From a checkpoint of a small transformer trained on Wikipedia: rotary positions.
MLP neurons of a small language model. Each row is named by its layer, matrix (down: output weights) and neuron, and shows model dimensions 96-159. Each number is 128 + 24 x the weight over its row's rms, rounded and kept within 0 to 255. A neuron's up and down rows have the sign that makes its largest values positive.
After each neuron's rows is what it responds to, as a language model described it from the Wikipedia text at the highest values.

L3.down358 [ 98 128 128 128 151 141 114 116 129 109 108 128 140 134  91  99 162 137 104 164 137 142 127 129  95  98 133 141 179 141 114 107 173 120  55 119 122 115 112 150 100 127 119 118 177 100 154  94 145  76 132 122 144 123 152 143 146 127 141 126  84  83 116 131]
Responds to: Capital R token

L2.down313 [117 131 118 161 105 143 136 114 135 150 129 103 133 135 139  96 117  80 109 136 156 108 143 147 134 114 131 106 165 117 151 124  98 118 107 165 134 169 125 121  92  83 147 170 101 138 155 160 107 120 112 169 154 139 135 160 157 102 127 125 134 112 117  86]
Responds to: Mid-word vowel–consonant fragments

L3.down21 [136 109  98 114  67 147 100 115 166 154 126 151 107 147 146 134  82 104 119 113 137 120 126 110  95 146 178 119 140 149 109 144 129 135 132 122 122 128 167 135 149  78 164 148 133 148 177 121 136 130 109 171 180 114 166 125 110 183 118 147 112 156  87 128]
Responds to: Relative "who" and word fragments

L2.down347 [103 150 126 131 103 128 147 102 111 165  95 144 141 110 133 141 107 148 129 131  99 100  99  70 114 112 114 156 127 128 117 120 122 171 156 164 162  99 147 171 124 150 158 136 132 186 123  71 171 135 105 110 161 172 132  53 126 105  91 105 127 126 119  89]
Responds to: Split word-initial fragments

L2.down77 [103 151 187 114 129 138 109 130 140 106 149 106  92 136 137 149 116 145 128 106 147 135 136 177 126  78 131 146 125 166 121 135 160 138 130 136 143 139 113 139 121 148 164 120 164 144 190 125 122 108 105 113 163 153 129 156 162 150 143 100 138 161 123 115]
Responds to: Mid-word subword fragments

L10.down66 [116 116 149 128 117 127 115 130 115 152 138 131 162 113 138 106 167 109 156 164 125 182 101 112 166 149 124  85  65 146 135 102 123 141 100 145 109 124 176 161 103 122 109 132 138 154 132 103 139 174  74 167 145 119 108 124 126 132 116 109 130 112 163 146]
Responds to: Mid-word fragments of common words

L10.down80 [110 164 149  83 147  99 142 106 145 161  84 111 103 139  68 117  93 143 164 164 127 136 111 135 118 104  79 148 157 127 120 130 124 178 115 164 142  96 136  81  91 160 113 130  95  91 111  92  96 158 166 132 146 121 109 177 107 129 167 146 163 169 126  91]
Responds to: Mid-word stem fragments

L3.down236 [123 148 141  93 150 117 111 133 133  85 135 158 141 126 138 142  98 163 160 134 113 149 163  92 159 173  99 147 160  98 142 148 126 108 169 155 152 122 140 133 159  95 131 137  87 125 131 128 134 148 103 134 112  88 117 134 176 124 119 162 158 123  79  95]
Responds to: Noun-forming suffix endings

L3.down321 [126 138 143 142 115 126 130 122 137 157 125 169  76 135 138 104 138 164 119 130 114 129 157 141 125 130 117 141 137 141 128 126 125 129 155 140 132  96 174 144 170 117  96 134 137 120 161 136 182 163  90 100 130 126 107  89 145 117 130 125 136 143 116  88]
Responds to: List/table separator punctuation

L2.down105 [136 112  96 165  86 130 182 136 140 111 109 146 140  59  64 134  68  91 110 130 155  95 121 156 124 149 112 140 112 159 156 149  85 141 153  88 100 126 141  82 123 133  94 142 154 154  93 143 151  94 136  89 110 136 152 118 139 174 138 116 118 107 127 119]
Responds to: Month names and -ast pieces

L2.down429 [174 142 123 117 136 139 121 107  89 150  77 118 110 142 136 149 128 147 116 109 141 155 171 137 107 145 108 130 159 131 113 123  94  96 163 128 140 129 147 120 153 100 135 104 166 140  95 121 156 124 108 111 202 144 120 106 126 136 142 143 141 113 102  98]
Responds to: Mid-word stems, esp. "stud"

L2.down412 [118 131 112 116 122 173  93 149 164 116 154 137 143 157 162 149 103 128 142 105 145  98 133  92 174 136 153 156 139 105 135 158 122 137  73 113 154 120 130 135 158 111 120 116 127 143 160 106 131 143 144 128 105  87 169 130 162 107 127 133 158 174  79 105]
Responds to: Mid-word "ion"/"or" pieces

L3.down398 [112 114 143  87 154 140 159 107  95 128 132 132 140 113  94 149 131 168 121 126 107 168 127 104 106 159 109 142  96 157 156 135 140  96 100 115 123 138 134 164 122 104 126 143 138 122 126 132  54 127 141 115 165  86 141 132 106 145 145 115 135 115 170 120]
Responds to: Mid-word "ens" fragment

L10.down15 [158 126 138 114 118 119 133 124 192 127 141 101 121 167 167 148 141 149 120 112 148 112 136 186 118 148 135 130 118 141  92 113 104 133 118 148 169 157  72 132 127 133  59 110 127  83 105 105 139 115 131 154  82 118 134 106 122 156  97 124 123 107 122 100]
Responds to: Compass-direction word pieces

L10.down214 [150 126 127 127 149 128 147 155 112 142 105 170 150 142 159 123 153 152 160  83 160 173 138 129 131 108 110 106 107 174 115 159 124 108 132 131 150 120 124 141 166 162 114 162 138 111 171  95 164 152 114 112 134 149  98 136 125 147 135 115 147  91 142 131]
Responds to: Mid-word fragments of split words

L10.down401 [ 86 109 121  99 122 113 135 103  78 112  88 142 137  99 109 114 109 146 110 117 143 120 102 167 134 108 139 150 143 144 131 188 138 163 125 132 112 179 115 168 127  80 126  89 121 109 106 109 140  98 157 135 120 124 116 137 148 129 140 152 121 149 134  90]
Responds to: Mid-word fragments and table delimiters

L3.down396 [142 140 163 130 128 120 176 121 170 119 102  74 107 106 112 115 121 175 142 127 158  94 126 133 134 106 134 152 147 125 125 130 114 158 152 160  90 153 117 142 141 153 151 112 137 145  91 139  99 106 113  62 157 179 105 104 127 108 131 139 155 139  99 131]
Responds to: Finite forms of "be"

L3.down154 [135  93  60 119 164 107 115 163 131 124 123  80 132  93 132 124 149  90 108 134 109 135 156 101 107 118 114 123 149  92 142 113 139  88 188 178 142 159 170 130 107 100 133 125  84 102 100 164  91 136 162 126 141 170 133 129 145 131 139 115 140 107 148 110]
Responds to: Section heading line ends

L3.down81 [115 156 166 101  92 124 130 107 128 156  76 121 171 142 133 144 112 131 104  94 119 138 143  97 115 182 121 151 129 154 143 126 147 135  84 109 196 164 137 112 150 118 129 109 138 121 143 144 111 141 142 183 110  93 144 123  93 102 130 117 153 129 143 140]
Responds to: Mid-word fragments, esp. "rece"

L10.down259 [148 187 134 138 113  95 142 112 140 123  61 139 134 127 164 146 113 133 132 156 144 130 117 165 154 118 142 192 158 123 121  92 157 142 144 140 133 111 173 128 115  84 120 147 152 114 119  78 130 149 102 155 161 149 182  98 171 115 145 104 104  97 135 141]
Responds to: Mid-word vowel fragments

L2.down219 [120 119 148  71 118 120 152 140 140 160 121 131 145 129 143 115  78 136 100 108 177 172 130 165 155 142 131 111 146 126 141 149 135 158  78 114 123 112 128 134 146  92 151  90 108 145 123 123 101 120 145 143 101 123 114 156 100 148 154 134 119 123 181 111]
Responds to: Mid-word subword fragments

L2.down182 [104 124 120 123 126 179 126 135 165 110 151 143 103 144 158 105 111 109 139 130 133 134 141 106 115 134  93 162 117 117 139 125 136 130 143 155 130 144  94 117 111 143 121 151 167 116 131 154  86 145 126 107 153 102 167 114 141 111 144 154  82 133 156 111]
Responds to: Mid-word subword fragments

L10.down251 [135 137 104 152 119  98 146 174 149 125 111 104 124 138 148 159 120 144 144 136 135 131 148 131  96 137 155  71 143 103 127 122  99  89 141 103 137 159  74 142 111 121 135  88 145 179 121 121 165  88 127 109 119 125 135 125 116 134 113 148 106  63 148  66]
Responds to: Word continuation after short prefix

L2.down71 [118 140 119 117  70 124 145 126  96 101 136 140 141 123 124 153  56 156 137 100 100 176 132 100 160 140 120 127  97  82 135 139 106 200 184 104 101 166 156 120 124 123 146 142 104 108 151 155 125 152 130 131 150 119  89 131 135 149 150 121 139 104 126 139]
Responds to: Word-final "ge"/"en" pieces

L2.down214 [123 136 111 161 102  67 118 148 117 127 125 133 161 117  80 111 128  98 150 168 123 155 153 184 126 117 125  95 110 119 113 136 174 120 111 123 100 120 147 134 120  96  90 111 123 102 155 134 117 142 124  96 111 152  97 115 130 132 147 121 125 136 141  69]
Responds to: Dashes in lists and tables

L3.down240 [120 171 124 114  52 126 155 153 141 148 101 133 128 128 105 127 107 107 111 113  97 132 111 113 144  92 101 109 103 118 110 119 153 149 155 150 128 140 137 132 170 127 125 106 127 122 119 109 150 110 138 114 153 168 141 128 126 114 130 120  98  75  86 142]
Responds to: Word-initial N token

L2.down275 [143 127 121 115 116 123 135 144 169 109 155  67 141  99 137  98 140  76 117 124 126 131 121 130 159 103 134 147 151 138 118 150 155 123 170 164 139 154 135 112 137 108 123  95 122 138 139 108 113 112 150 148 107 134 144 129 122 154 104 140 160 119 134 141]
Responds to: Line and section breaks

L3.down292 [ 86  96  97 124  79 128  92 152 168 117 115 108 115 153 143 126 126 156 122 147 129 110 128  98 155 142 143 149 135  84 141 161 111 130 156 153  91 139 131 132 152 144 112  93 115 123  81 135 177 100 129 134 131 130 103 116 132 112 136 123 147 107 168 144]
Responds to: Month names in dates

L3.down150 [ 83 126  99 130 145 113 104 102  93 119 135  95 146 123 128 130  74 109 110 111 112 169 108 124 150 103 145 151 150  76 144 109 159 135  84 145 114 183 118 124 121 105 143 153 102 145 144 155 133 130  96 136 133  99 105 108 129 167 142 118  79 135 144 112]
Responds to: Word-ending fragments ith, ge

L10.down153 [134 133 146 140 129 142 186 109 124  96 136  93 128 128 136 102 152 160 125 141 165  99 141 141  94  90 148 112 122 144 121 115  91 143 160 110 127  88 121 155 109 138 123 100 139 114 151 130 137 101 113 139 138 105  89 125 162 156 106  92 121  99 115 158]
Responds to: Mid-word fragment tokens

L3.down260 [153 147 121 105 149 151 131 110 127 156 142  85 154 117 146  92 110 102 112 105 146 146 162  95 105 129 123 126 104 123 142 131 106 144 109 127 135 149 107 105 148 104 140 134 135 130 113 155 152 139 124 218 112 124 104 137 109 134  99 111 131 128 125 143]
Responds to: Vowel-c/v mid-word pieces